Weights of a small transformer language model: vocabulary 2048, biases.
MLP neurons of a small language model. Each row is named by its layer, matrix (up: input weights) and neuron, and shows model dimensions 0-255. Each number is 128 + 24 x the weight over its row's rms, rounded and kept within 0 to 255. Numbers have three digits each.
After each neuron's rows, "fires on" lists the tokens most often at its 100 highest values on Wikipedia text that the model never trained on. A number after a token or word is its count.

L6.up855:103154142120153150158131127131153109142069103126122143172115085103127094150099127123158138122122164126156163146098122116125107136082154117128098109143114160157144129165124132158112125141138108109118135135100130138159115093164106092152138134115141187112117093141152161161130163095103095153102161115136106098123138102133128091124105133123110122133122154142138113107131112158074146117127120046110122159124095133122148116162140103110106148151127150112179130145138131119120149131138072065135175160102116108131131141114115144156111147130136134119121105134125087145114187162071095183161170160068117104113162125124159108114115111155119127128126150164133133161121111127057132099119122118105148164160110142124116111137140092163174092150127141113138140119146135154133109143129123
fires on: " Th" 22, " For" 19, " th" 13, "re" 9, "Th" 7, " Mal" 5

L3.up324:126138097155136109128095160106117174120138093144114145131152135139130120131107115166148094123104171133107189139143124110139203118156130099131114136091134134173106135137082090106166100116129145124157105102104108120129146172157145168151119114163144143160122110104103173121123127131144135160160115145103101144131141097144144096106128164111112122138114130154155119100112124167130130151135101148136141196107139095099151182103115129132120121155139088114151097036105090128150138163103108135119115140159161121126112112145113118104111125144126085161057110123155086120087133115138130130100130151167098116142152110142145104150121108139118157105135132128140156092141145150106139151160136167156121122122109086115126128121133098137129137154120202122112114111111141136124077116139137
fires on: "up" 18, "ep" 10, "op" 10, " p" 10, "olog" 7, "og" 6

L6.up464:142111112127145101106155094112122119120145135110141094139134148128103101198114071139113127095132160150116106163105131102148125120158137116135156132150135153095130103154122086084118098143118094161138152160143149122132145146125123145133109160135151142136145130112135127120211111131124137146137104176071095159117117126116111119113130162113089125163094111109097109179136132119120146125123137123141150141112117118156078114166122161119122070159115132159120120097111125150132124108157110096089134128146167121179104132116152160087116149132081149114131136131161122138103136132147168115072114114124109138142115140078141117166134087124124144141117170117126114111134118118114116111187162156126134091094171150086132107178127081097128135109146165152141104143101093144086110128159096
fires on: " G" 12, " such" 11, "e" 9, " Le" 8, " We" 6, " ed" 6

L3.up381:113159122129135160097136140132126153108108122110136133108099125128143091098110143140173138133124140097144150137162105137145078102108165160129121083094132127087123128108128110133130121137206149167149182133106120124153123121124107098141125154136137095128144066139138122136131171134130121105151121137135115122113150123134106146107135136091133153144123146150132144128115127138129161112113128139116129118164102137108142102135109073113114148159126069158158127120094135112167135102090147113094176131107150146143105104163109145130156151131158128088133146131144128123145131128042111142148148088115082101148119149136167120134120143096090147122085122170134149152143151113129132111204153134115185156152152168112137095112154109137124110131108195115118122163093089099130097104144079
fires on: " of" 23, "es" 13, "s" 12, "le" 8, " to" 6

L6.up832:099088096185093122151094103156097092092120100138078130169115178102094105142123103124107137133112130131166183110125104135172150118134135119121155143106117120154106116112149137116160143122104159118135121151134095096159147105139131164160138125181124111126142108085161127132138186121150142139126153147108121106098080150112158076160124108123152106153116128150121162099130151115121145149143135127107105092080144146126075108131124147106153123124139127136139174146169110132120165173127132151129132107147174149157150117139113139127150163143112115153116118106126132139098110206155123137140140140086086145101101145113128084113155122083135143122173117100127107102123130101114153137152106121143110146139138155094144106133140136099070118143142138150158158124121113104098139170148091
fires on: " qu" 30, " inv" 16, " V" 9, "i" 8, " v" 7, "qu" 5

L3.up268:147142115142138141102098145149128100149105119110092145145167154078121074122102122152165090144123141137153139163146132138112115152140132092113147146097149122132091146148134165148124106089139117135128122128147123134129124132079149111129111157100088124126154093117160119131145139100105071105170124150121109147141160091115142120114108108117143129147134128118140137182097120088164125103153123115147142107150156148160141117163116128126112128100147140140125080158141135095151158137135096113112137094098136124132133119121073140097146132163139093161144160150148126108137139102113111134137149140119066104098133126138141161167123100117135111124149134153090098121104145024107170116202142151089138132139084101120088118116164171091120121168109107123140143130091154158119152137152153
fires on: " after" 21, "o" 17, "g" 7, " se" 6, " After" 5, "hen" 5

L3.up653:146141169163100126076144186147111128107123104122103152157161132113121146153160071129123122142141121142143115155115164124093104100141115094118147173143147184075143089153154101094156107087148084134131132082124153119079138147095138134132133111139139139132105146118143118116141132133105127121113136127159097124137141125120133113126103128167138091149123115140121109178100121107170122122118146114117159100139128117116164108131071143118058113075142163168117105115145109145140136110142116113115175133119170094149103137131104137119123123156116135160114130124143155137109139119119159147160151093132144082137144171133149154158159137091147129074166145117126141158131078098117148157120129126144165164128133122104110141124137129116088113129102110132172186121146091098065134141103116
fires on: " K" 29, "ag" 27, "ak" 18, "g" 7, "r" 6, "ah" 5

L6.up456:138151150091100115076130134122078140131117125083119137167160148107093107169155117113103103111139116121138104139068134114103135101145151110100116152121103162127157206100109096147085142167122092120114137116091118102103128135145153167125114140115163157157113159123150129129120109137081102160152142155103134108144160122115119155120123118119119103100095117147136123133141103114139107126137107079171127138131129116143101094162134120115089124138142114123140121120135110139134148116150135114113123156115084143110111110127104166167169119128091152161128099180161120134093187086123131135098178091118104115131126111172148117137145071119133180126144136175118149130116127109124158164122160119117096120108137113134151118162101140149162142140115138186128171152144139123123106137184089
fires on: " G" 30, " R" 20, "its" 10, "s" 6, " B" 6, " K" 5

L6.up695:118096129170145147091135153122136132088121110119103187105113127104109113126124112091149121102114156120115122124095144087099114119124141131123110134103138121155121112136173120115140149154147129138117112169168106118129092134101142090140134151142086150149134107114131188111187176140088155143112132146113157161105101105100155113129105175138151102177098137155166140150126146095111114125122125132151094153097155155091131157131123120105123144106141122119127143128120113156137145175115084110129125141100173080155106097139165149136146151195167118120105123167109126117115093154147143132079111122126089100102136156134107094111150164116163152135147167162107085116132133108131170116144118136113120099173124160118133126125171153071095130110096114138151096094133137147109108120169123
fires on: " m" 29, " sim" 12, " E" 8, "a" 6, " re" 5

L6.up22:113119127158099183127130108143153126083121125095087132151128187084152104114170130130144173134131106137119107119143132102127137137128149132156153098133136146102088105123148129132131155093132104107110130150137104123091133188093128115131134144127120098157072149114113131178166121145127125160138150122164150111123111126112138108153111129133099093117098102138088143106125133121137137144102123086154072153120097117122136151128112116141092161136120142145094084089125169132160119088111125126139130116135145044113127132129174114096148143187136086167117123175151123161145152174128130115123127128111108119129188111138125094149146146125131107121101101134153144145161127135090160177163126119151129212135143099146153125165117121120104127128126146134129137097103104139151157122119092
fires on: "ec" 24, "it" 10, "lo" 9, "C" 7, "c" 6, "2" 5

L3.up573:113086146119126159118110097161093140102116126138182115140122103134105096122151144109136136154118157113139136095133103078112088155113183154149124112131106118175158162114129135132108154168150113139120127141124097100106140066179120131153110141136091145147100089116138137104096156132088162127127121127132112156103124132136134103153128135145090101081093108166175105109172128167104139111169138124117165140111143171125175158155120076132091105159149113113166181108104133130125101104150117135104129155114131149109124113128095110108105147151104138082121135124138106129102115129140144180170121157130164106126134095130125139100119123097095119131121129132149139136138149098091178133114122151129137129109119137152110153168122058128111079091136143164136184151140109136107144125149130
fires on: " stud" 22, "ound" 14, "over" 9, " music" 7, "istory" 7, " Time" 4

L6.up507:134098097120160137129102125129123145147095113152078105091123161146118084149115160115117111132151187124163138124154108076122137154145163104142137138115190127119143138113147071120126091139149110179140122118152141132102108110125116122103124090135148117153108149119167145148151077142104132139116107142114099137125133130103127099149140178086152149132121123150120131110114167130133153121168158153119138175095156119068110095129139108119091117128145100130123140190109139137159129112106137141140140126108071108113106129115112124095075147150116102146098151132124130111101125173133137121149128139119160069144180111117126133180128131151079143150093134147144107147150123142144110121140178155107134138145126156116132123126126077116122037096112125125115169146147112123122127163145115
fires on: "-" 15, " \"" 13, "ou" 10, "er" 9, " Ro" 7, "ur" 7

L3.up877:117104106128134140121111135122114078087125121096098165128108155108115123115121131126135088123146136163121152113152096073121155148096130131160128139112177100148136106157153136122130100138113153112117162139186105126109112151118117176114117114139167143178126096119157151157137081154075061126138138171122101139141096145137097144156123130130126106119125125181126148134117105097131144092174143142142140109118132125138141113114107146090153117118126090135132165128074141115131157118130110163156103131111128110153114134120087141106109102135118091150141138182135102134098133128152139115104116163142080129124151168126106140139108068137089105123116144132097106132128115106131176109094137170131114123115116159183151166152167154141128097171116118142169063122178124144122154141161143
fires on: " his" 30, " her" 25, "'s" 18, "'" 8, "er" 7, "ose" 5

L3.up383:187139118140171150158136114118183116117106149132124105123118117108132123140152120105170104113147139176149112119123127107147103077117124130138117120116119127154119100081148112140173112103176164127124140139136113097094099104094122146121103133143104150123136152115105095135096157164136136107094089118131135131152118149111101121137136126148142102133126231134160161106096106170122143119132100155139174148155104142125099111160108138100083160098129124122159154128153100133130082120146092123084138131116157100162114148139155114136086127101091134126115129133116125128150113142140142122066137128130121122154147135177113142107143146130073156100116151139120119157159137117089126163157192118134110127128162090131098143128096102111134136145129117171110153140102107129061103150113094
fires on: ":" 87, " $" 7

L3.up551:133119128103164163140153141122071140092141014107114140152141114165139161112119138109143148098078106123117124103095117098111153114114127137115077090100168113110083124149106115164163162104091165117162134114139078147116110121151096139129159154186178165110123134135114163114156134137128120151148143156143099131144134172121128136138114148118168101147106136130141106132154097150140130106122143155106124124102105148134106110164132114159122166110162124099195132107121105171115130174131152101131119121134122148094101134130136122106115138122100102112069095129130137157089134143140143139153128150142141136102173110136161078151145100154148099125163137093126124143136148139139125095130160086139143129110124158130145123124142142137115125137087114107162137100125098117120137112118157
fires on: "ter" 19, "op" 10, "s" 9, "it" 6, "z" 6, "v" 5

L6.up776:135069163157151141116142178137125115128109110096109119081145132159104123157134121150153107155093154119119207115119113117128146142111144117127119130107159117159115171136130147117129123102169118124138138133121111106139102137054102104104129138143139124108107126136088141123130185135114106138108112162120146116107105123110135115143121154192125120167124135116159111136128203135113195112098151144172129138160120147135122159087118123119127150109107134127202130106116126149119152188134143105073162092124115093100131151131139088144126136167133124096098135171148096100125115156164133149130146104060108132100108146138148100135150114102130144151114136129136112119116138107096122104145141152141128123128099122085137138097137140154146088115086147145154149125108089121105157109153126
fires on: " res" 11, " def" 10, "s" 10, " cons" 9, "j" 5, "f" 5

L6.up625:120121158100139124098144127144130111173112129150108125165111142117141098124140141074161116148118151086139172172131121104137130131165188164119140093081122144134115170142122149125129158149180103103121173116128152101122136098110099119137100130179166113145126142144146118131136144128151066109129097118112141103152107136108120112124136110105163138140137139114123132066100138151116146094119149133161129124102119105102143141140111110134149154121156122118118154122130156130176113117114141107088147136134169137159106074140127094071126108119148076108111119161141099168121126156114086175098136162093126141138151144127120107118140176139125113143081152171118165128164118087117116125144136111107133079128172116130117156125119128099146117087065122150120144152118112153090092127151084
fires on: "D" 28, "A" 15, "C" 10, " D" 10, "stit" 8, " B" 5

L3.up15:112155117173089121164101126170132165122131116105155104136117133099137136117114116142118142127202131109167091088091120125154150164111118144137116113070138165143120125110111147117136126108133097111148123136163124152138094161179138117136120179128095125086141083121087129170108161120096089125142108150148145105124148090134124097141145155182137110147084118132152134108148138159090161122158138083132118100070103116169148091133105129155124159106122128128155130160155129120127126137095131094082143132099117152116115155128134163130108157131117117128100134147058111149130093107172132169136134147126159102100129121133139073172143087131172132123109120123117134150139168143079187127100118121113123141154137127161132121153159108112122152155150118121117132154108129133112132118090115
fires on: "it" 22, "l" 11, "em" 9, "le" 8, "t" 7, "fl" 6

L3.up971:095134140141119134162178105132072108153091120141132152144125177139116145083093149124152165146102147124095128147068133144122092133141124104137138147153120129139098161131164130086170123118177147108169106154147090109087111111126092140167147102122163139123130079134156146145157115141136112145125130119102141077111132155130145124149136172125107115177077092140120088110113156123165156123135113068110122120136171106081160157132136129133103173130142132109130097114143121123154103152115125124116081139129189125142099105131112135114139133129119118108107106130140135078141156141114105117078164143153128149160119146103096101149156187118149135153141160117139149138148083121158154127143128142126137130157124152141144148159104123069134135070101107155116120118106124121106124142153128
fires on: " e" 59, " ph" 12, "a" 6, "i" 4, "e" 4

L6.up602:122118154158109177096081146171089099063069128145118141133136147119158151109131141135120139124131112169140105149133126144099123124131142129112137116133133114121072106148133163117145150146184133090111145160089067136152164129137113153166113108132119156108127118100129143126120146099102096117119123154134124110096141147098119119189149130175126133096128125108116113144160085184153120148156162085114111100098106166136147100124137144126116088152123120194130094120125199128076128077110142119112124159119121149107137108132125172098137139134137125140127105155116099125122143123113151134136116143079116109135168178155162131118102142090122127133103127163078094153175105090132135120136157131115153142152117140126127118115163145130099120136117119175117128126129140088132147147111145
fires on: " after" 20, " with" 17, "aged" 10, " were" 7

L3.up1019:085144153131136114131181145120157120130113113099096133138170106104138113124109128157190154148115153129101163124109123114176131126142098161144149115082110166175106142107137128089110127090141114150114115150154152113137125117143166092137134139167144157169144095136122165163161147134139146163147121130073161118116132160108109113178121133097141116106145129116083114134133146107143091101108088112105115119150091169151126082121117146123130135077135121130115105150118160113164090113144075094099173144113165124128135126126120139104114110160128070148153112135139119129102089111096159133143157112127107132066182132135135116108132139126105147115067144155113148149141105111104125184106098114108143159132130155150142105137143129126155111111141156099147130114137118146060128150134111
fires on: "6" 22, "," 17, "4" 9, "7" 6, "5" 5, " (" 5

L3.up137:134098144148084154139115110151123121125142121131129126156104123098124088121146119123146131140114083113110151112133123129120145078137125130078098062151145159133143111130169088108122128126146137073127159134136123129097151117136110161148120141133150138136112133124100121115109128122079132131130125149115134153094176165115132102140120128128102110174096065098173106123104117110111120156133139119155154129129136102142140146114093096115140116155144132151123127129128186133153117127139139113138146144101108130082137123127186105127156179156154137147132107108126101158121117164085145108113125151082153107148098090173148117085134132109167137112123136188146108149146111118142083199166114150189113140105164111151144121144094148085153154076132151145111140144119144074145117180133127
fires on: "el" 24, " or" 13, " are" 9, "re" 8, "ext" 6, "our" 6

L3.up123:108134134157137124155097138130166167093095136140117114185130106122120120107155124105103120116095139148189133148097141125119122128122145126148094098086103125091123135132150175104140140137134141092139140101137095097133132103161046099136143131125113180124118121136118093112160167109140071147130128117133118122116149149144119104127161141133121101159120145068123143098102150145102132130134129124127118123133132180116127131146147161097116131152106123118171118117127116124110137097104115125080112168120165133163094157130149107140123136157121171139130137150147134096122156143149142130119183100107147127167124140120130087134133103105106157063098128147110104164132157139101139207169137130098119143164122104102150190131137099125112126133119144106107140188131089082114089138117118
fires on: ":" 18, "==" 15, " Pl" 11, "n" 10, "in" 8

L3.up767:156132173139129145143154078140076122107111118119140139121112114165150124169147073189120082117160162116123118117116129127144126106148145152120103145122148164103156168164160160150146132148110108105094126141165138092102145105144097121133102116145128148117125123106120096123125115165130113111114144141063111107096147108118092141147118136100161147116135145107119125122121097170114125138143105109159158138074100108108126113130138133160133110121106139137162102084078139142103136188139137123104115155148142131102128106141143149106111112136107106124103078152147119128116175105142128118107135154115167115165168181110128139124149130124148128105124089144143181117134080125164148194119144114112171096123143150138122111111130152084149076100088133137181129146072136141132132148128143
fires on: " a" 23, "als" 10, " c" 10, "al" 8, "C" 8, "y" 7

L3.up20:126083146176128119143132128164097140097085128141059134174125157159119132126151149161128165139090090183117128156123094119132119109124133097095125139136127159158123161120128146105152150102108135101125148122135077096139140189093115092114111149150088092060098152128118183097124107139106119183207127137137113139142134139153121103107134160131148139128130118160151107111130096123135200138112086101125138132094141116122086106111088097107099115103099127127125149070113159108144137092150128158148137170143100148138107103126145136135142143118094129106115111162112115115107124163090137135135145154096125074116119132119112137121128100136159129116146142135104151126115088110122119166133137162150145138173130130148118155121136156113104145142149125131130123126104119135149160151096132
fires on: "r" 25, " by" 9, "ri" 7, "ar" 6, "a" 6

L6.up557:138110172144136108120095117121125068111107115144106146149122134122097121166124087128116105111108130133152133152162149107127161135136134133147118152096112122136091130104125107111091124110178151115154160169085064125133170092148182106111122220134123139109128126171121129155163128136123128097116131115099171143131109146101170110132164123089166148137128115108133114150143084136158137146128115118100102119110144155125140146148113110144147167147124087113142122100110172137126106153098118129138128112114101112160117078163106128110127126128125071133115163131167141131115145161144084135114089133118120127104192103165104085118137105099120167112122133123124125146181142094116126154200155093119125153123158151127137149114147115130106113118140124098121125130108135133116091174081122
fires on: " B" 30, " V" 22, "qu" 12, "v" 6, " W" 4

L6.up405:143094177099154127106093124144134113115096128155117147121180103127112094136142114114170127176146131108154135134123147118142127165113106101090181132103154120110143118134111151101124134112136133108167128116115115107095132098145141091171145170161124162094157127058124139172157148131111139130089107118122115115135104143069138112150093106145138061124109125106131137148088148164117171101079162115164108147140109130136091134154105126127085146128148123166122147163127111186129119138121141139060111127142116142105108124150142103105073188146133154132133148110144118118149167112110139144134093138104130107168153093136137134140179150142076168076140110109141122141164112126101136166089144120131116130119148112133130157135148141136109127119101109137100142128144127141130108170113128
fires on: "p" 20, " K" 17, "k" 15, "og" 7, "ag" 5

L3.up739:153109108136140156116105113197090142131142122125109119105115112141116132168163145119134125132174144113147103131122105123135142126097200128158142116127082120170138090110110128080167106131154097146169168142139131114146140101117146113157130150122114132132140093139143112108123136108103078094125165118110165105124108117137115156117119108126142119129143083200093096136080152110183134087116109069143145110134123132141132122155102127152131155076166126135134170140153140158084109088134095179092136152126162119158129119124105162089105153140109157142109145129124104152116128126125127165083137139132111121138147149128106123121141144100114103096146125162124136145125160120130154155164151108121164086136137131177095133134116090143162122170125143131087123143133124087096153100107095
fires on: " /" 40, " |" 26, "ear" 5, "all" 5, ":" 4

L6.up404:184130127114096129113128114145129146101117103122134164107129131106139150086166117113131134120130142135168143129161127110102124170097153104114095128158119113154067101162130095112160124108141127096145112121111162114118106124189178132174117148098099113148126125071152171103125132108072102162122107132121125124129136140100118183143076140126100130148142129163160116170123141133148157115198123134114138110128148131120134130156082134132124103145140170110197066140120132140123119159131098087118137124113149138128088086112099102113126138122117136177120178131147092136091123132142129147148097143134115142131115154141096095115148084149157139135099122126128100129128122087101194107149128179149118143108093125144132123157107152103150123115130155133170146148134124115105145105134106
fires on: " /" 19, " in" 17, " of" 11, " m" 8, "ummer" 7

L6.up614:134118138135158135106173137131156180081084106146129101106129142103136102152163109129134132157131153158119154164121123102133116123093177145158116160130099120101102132124100101069111090168147106144125154133144157148092128121121141180107094121089127142171148122125128135137127126131081101109175167146140124104131102127085139114125146127092117105111108124131141120202099119092130102119150135131129149123101095114131152099121081108143132127112144127134078091132153113120146101141113132140112127129134116085134142130179148109128100110164140139115150106131151123133125115138123172157099086092117096147121131139107104137188142160135126122123080174208107146166101151113158142138141159139161146091128135091116132112131155135139140119184145123133138123149166110147118114155160079
fires on: " was" 26, " as" 23, " v" 7, " res" 5, "A" 5, " Res" 5

L3.up682:092114112122134143112150173154113199111082123131138148147134131144128114056093122103130141067122171123165133099136117127105114123104116105139124146099152140160140118167082091118094106122145148106105121179108120140104101127134121115109169146147119138168123173152124112113081122128159102114113124151127161131123100120128110136114122124148178112122139150151143111102134134136130126119110166133130095132149117138127121159145106108092113113106088117134130117132144160122141112128169163147165117119155137138124116124178151129144145113168109106113158114105129169060143095124097160094145146108133113118179143098102097151125067108137140111126103145110103115129111130110148148097125115110132177114105100048163143079083116125110170134090132115119144156115141114142135150164102104
fires on: " been" 19, "one" 9, "ome" 8, " as" 7, "ist" 5, "ington" 4

L6.up624:149095102160116127108088113155102122122091120111129159128147088102100123124141155098144169157169107095140158113107114097159156153140108134159140164133104133094124137140133127076126091121128135146201131147179101163093134143130118188116135117136128131133117132121125097119131133102092103128157138123117103103123111179145140085108154127128140164131119135163159089112128113108119154134137159140144129141124110122142086172108132151108128101086152121137135129110122091150117145166105101176165109153061140069131125126134118165115187137153161105133123130091155130145158138134114160154123145127121111121147097143128137103134132135149033131117114145123096116119094148111175131145152105140104121123116150134118129101119096154094101089153119153130162144157122128125108163127117082
fires on: " rele" 14, " le" 14, " f" 11, " pro" 6, "ate" 6

L6.up623:120148146137126133186149158133120140136126120161114111102108095102107116069109123081179129149113161134164143114124130135140133126092146123147110130105090193081127151146127113098145115138139138148138115177143151187124136098101141152157136129151148140118132103123152130107137145136151129148106138147125131113112143087092135125121114122119096102116120165129104125078112150135127125161139138106146120127064134124121120144142098130156157150141097083142111160114099155130079120137071139095071157202160128103159130149122117089101117127113116131134083130163142109181127165162134121156126162123135148136142125149109146103117148080059161136124117157160127085133156103156088105095116150120137150120125127121151118127132140086109141128095114175141108138170131125149102140129114094
fires on: " all" 33, " rel" 21, " same" 11, " ind" 7, "our" 4

L6.up45:132140128135113112116152118127127139152112115100114106141136154089114165121159084128150153136116173127181107175116108132111126156136116164124118119106120156144145198115106148150107185158135125140148135072142103119085168130133088128160131186113119146108144134151166148137158120128133091117135110132116138108079154116085165129125154114105136089131137174141119093095141135142092142124133150113128096115109125150105166156132122099154123117096128106137125151145118139157102121103134118158126120157144091125114162127105122164099150122129105092088095078152131111147153150119108112155137114102074105080113116100102108127168144137122168135140113101189137141145148124134118101132170161114135129134126160112116110119104142102139188137100119118121147154205132119143144153156081097
fires on: "k" 18, "l" 14, " Th" 10, " made" 7, " th" 7

L3.up298:100123144144132164080148096165176141101134127112134141109120118129086138143103132082129143147166135132148142089110079127185121101145103172169179149123126154095103176153126184100103132147146130117136136131163102106137126132154108104141135131181193135132173105131143096142139142182117116101167126134103143127115097120080154113143149166110126130133098120107137138118132134133101092091119122120135155140134125140089112098111122124137061127138127154162163136114097135096107099076130114120108142130124148117079095117124106094158093132113088134129137159151132114124125144111118151170152138109148143089131134125092113098148113116097105112132095164166129165123125149112115149153161130133121181177164090124128117132095157109137136150134140128117116164128080153154123133114132122
fires on: "ubl" 16, "on" 10, "ock" 9, "resent" 8, "ear" 8, "oy" 6

L3.up758:159119140165121137127125143130137135107147089095094167205121134179126106154147141117147131156131130127147140134126106130141171135093100113121125105145140131120074123157153085121091147112138120134109129139133106100098144151114167087123087154143119122118104128152160159125120101113118145128165129142166106127115087164092152074122122097123095116143089118114155109146131149138138129100133151178157164136106094136136107109125141077103081144125125145155148081148125167129155103132125155126119147081137151126065112076129141104145117150154154146105123169100106124120113125160141137123135131126134102127088142139103143099140143118129075119145157136152140143139165149086129145198133134124162139128170159127101151096125102117062137118175103135125142149120088086136154126149114130
fires on: "9" 19, "f" 13, "ies" 13, "p" 8, "s" 5, "8" 5

L6.up836:149134106134118113116131160134105129102093114137108160104153147139102095127174117114118165140097117083118112109124130092145165120131137150144104048126109151128125110126143145069131131142154135100129134132109108081131117102104148136177148147121121143102112126137163123100134176129089107122091085117138160136100131157099141097109114106115142089161137089140105130148113129140137168152111145182138142129177093182099157162141114135090124133124165088121109142127162131160148129122105160117113122129119091129145075130137151130117168102177119125186126158145110128112150123135111137123159092100095147117148172156143080128144122136100115106135105128113135139130153105127127117158108153168096109121111134116180142178118147186119118068107121121132157149172091130108144128117128113
fires on: " d" 24, " lead" 8, "ad" 8, "p" 6, "it" 5

L3.up210:167133166140136133140212140138158131152139130078140145152110118114103148091135094158113144119093108134135121100134127099097142173152125162107122111122122150147133130123134141118126115134107167144103134095153089121084116181111139145116153125121150117096106147164163127106091123122120098152152135130098098119128141144129146111127142107118164100167128162156121140123101121165121087147151175106124144117110085124102174133120085086141167149115144135137147112133113164172123138112107116111109178121088109094106065151112142167107155144144150077134093100180118110115126130086132162136146092121103129089084127131138132084136151123125184105112117133128117093147122113116148143139108126127158108173119143099104170143124079160125111130099147126152141095178128099129121127113131110
fires on: "o" 10, "om" 10, "c" 9, "2" 9, "h" 7, " (" 6

L3.up477:144064114144115135154140105155130110093110115138073148131126139142120127139145155165146132125099128120153115164150122118184180164123110078099139134107150158106117148138114131102150118125112112141130156093137126050140122157119147125178152119119073119123091111130101128119099168132048149145150152136140136115134122136103136129148149132143141121120103097111134085123092148150153134096115107125121134176085161172126109137089119080127102133122150162115119109139118144188120096111151133128093134099130142126075106136101128118090063129141122110150149125123119126137136092151148121148132129150165156058144173110134099148142159130139129119152122149108113128125130133134132151169160121137130106149106135111097135147154115113108109128173127129107120180136129129065144143169143140
fires on: " |" 15, "ep" 8, ":" 7, "ory" 7, "duc" 7, "or" 6

L6.up845:106131130117097130143152138123097127152091127114125132128115141119082107129161130096102170171087159105143136123100120125112145139148161145150135058111178166104113128158147158129147130152110144120120121170123153150133084135129107102146118091158131179139074121130125166155135138106082095115093126142110097097149111149113099109115153102085125123126122101158130132128160104171143154193145144165165134106120149141078135123154123150137124139147099116108130130092125159150109153129104132128126117128132093122150113109133133096162119129140124141104119153104137131149113150157092101151136159095105131093136197128154130078126153103109118104114171108139114123170090137145109111147162146115133110107116203172102111115158153117113132140094110169112144155140121093133097124117074140
fires on: " S" 32, "-" 17, "it" 7, "\n" 7, " or" 5, "ter" 5

L6.up217:121154107131107138127146064135129106088083101159162109137116138147108137138139103116126132155119132156107131119111132123142112077090092152137169152095151176104130093140110186137135161151109112132154145133144103116131144151095117121115131128136111149086104108134090153135128129166121068133125148132123163081087153134094091125164119159129105083132135169161136154096162110168088128143154119118142135135138126138139116106150123105175092179152116125131188178094146157117149124063119114120130105122101143109118069135093147170117094133130118112134145128098108116130136137138132129109162121111106143075135114125114095126121114121140148152131136169140127121164108132138131147182123123106147128135127130163140148138114200124130135141122160089155123173126156128109104143161174128
fires on: " tra" 11, "ri" 10, "b" 9, "ar" 8, "arri" 7, " She" 7

L6.up204:142141151149115203136112159146113120134108126113160144119119150123137118184120122162124124118125122158159098094120135106143132105100136113125137095096152123150106149114106134126150090148122100151093142154139108106093110199202146144099119144136122110139080097117135136138110124166081109083136127153131108123162107106111115136163110084102119138118115130172147101137094074129127094099160095120157163148122160148130117105155109087127117121097178140130103128133134137163114113073140138146155133141141156130142137163149122126125134149137143121108131091163174074119097128081162127134121088129085150131148127125145132107149138112097150140099138127146108141152132117125137163137111096097086134095152142150148157101121155143086133145137136142116128120151159079145136152199094135
fires on: " T" 23, "ed" 14, "em" 12, " Sup" 6, " sc" 4

L6.up639:106128094096076154132122094122113134103117089146124156132128125134117133103159091114169129133129137151089124138093128119144073104155124169160129145088171145122146160156096143110137125135119147101148128150143129145154113161163097127104123126136087144122118108115108138107147123114085097160156159182134089148124143128138109125138132153147066072134135126165127120168165124103086142136147125114121131108094158115148116170124114116082164148134113130122136139134085111146147158152138171123155140118135163162112089109096148182130121095143140128120106108123097120128131157136141092110172113113128136126120102132117115137135156056112178116168174199132114121140132152151113100131158104181151113100127158136104145120144139094096132129092113117131125122162168139162090099129134123
fires on: "l" 15, " sim" 9, "ra" 7, " am" 7, "iew" 6, "it" 6

L3.up741:106158110141154107107124101107151167125119131091133110160088151108131146122150158116079125173107153112122154149142135133094135119127123164149141161141156140154118123169127162135114134114128117100121105102144138120115094132122095081120171099110143164132122142117074137159179112072133127141171140143145075135165137119113103112171105103153135113151129070147149122100104094147160120114097131120125168087088095176113126105111151087135130155151132109124156124099111140117158158086099137136135108142123151114142124103091094167113118128120134172156153143149150116080102102150117117089109108108156128146144143052146152107091120154136161095144137125151142123097117147111135131131127122127123114125098123147176160082081121116126109125155155150107096096159092097134111115141112119
fires on: "." 30, "ing" 8, " by" 6, "ven" 6, " 17" 4

L3.up369:130145171154112118167152121110102136117130128073127135148139131121143121103126109076161117120078141119131114138142153087114094162118132165122112118114130131145116151122134068140132113106165156125126154136145105142094132116108150156163128153156161142137117132148128148130132137083127100129171121131136131093102120159087168149127143165105127132116092149093178143102121108150097108098134086137129176136110179119099121115133120105118129115139164104131096097185101149094164113120100124110093152140131127132119117143122104151124167138149150151167115163139145121114122117147083091144165154115131104123123110113163095099168110129088180126127081122147147132149155140115143112143114143123116086197160136116072166139142103092151147092086112137107122110136128129157062132153152098
fires on: " (" 29, "," 28, "\"" 24, " I" 4

L6.up353:086128186136144138094102151143091078140130107151151160161137149147140155086188148137110120127129154172118126153139139116158123106086138125132159139138139153086107135155133116058159096132113143106121139111121106109150109173164090151112112125107106175121140112103151113087085166106110113130140150140114129132156099119127161146088122135166109110134101086137137134116119130094101192126111081131136143204161136088141086132120115132125133096154173077177126152103128173133140139201117084110150148133099115128123124125140142135103119150113127124109153127132148125112109114134144159105103149084112161127145123120131116153150127115124150146153107115147154099173141146130154111105132125129087116131117122137105139142101144095093087143121110147138108149135113108110094117127127128
fires on: "an" 21, " E" 17, "ult" 11, "ax" 6, "S" 5, " such" 4

L6.up562:145095119117113164147093162134120167111095120145129098118156133109091126170112099070134144124148137105161099117099134108103086112117119149166192100107164149134139114110140114113113131141176136137117158083106145144073130114133073168127119138133123121107138117127145103138140182124091149122099100121124128109139117115112146121113138132129137111139074149134137115134083111127168120118130154122117143167142144175105205135155131095124120188108145143119169146124123161168091167098169134154127145136100145102147131152119119142117108107169103102108097148179103111131122130172134132107119157109115140086135166159123127131136146130117102094143081117158138137155153139133118129144130124119089126103112128156159065147118117130115154110149103162127135136169094089128139153142164099
fires on: " sh" 27, " Sp" 22, " sp" 8, " Sh" 8, "sp" 6, " |" 6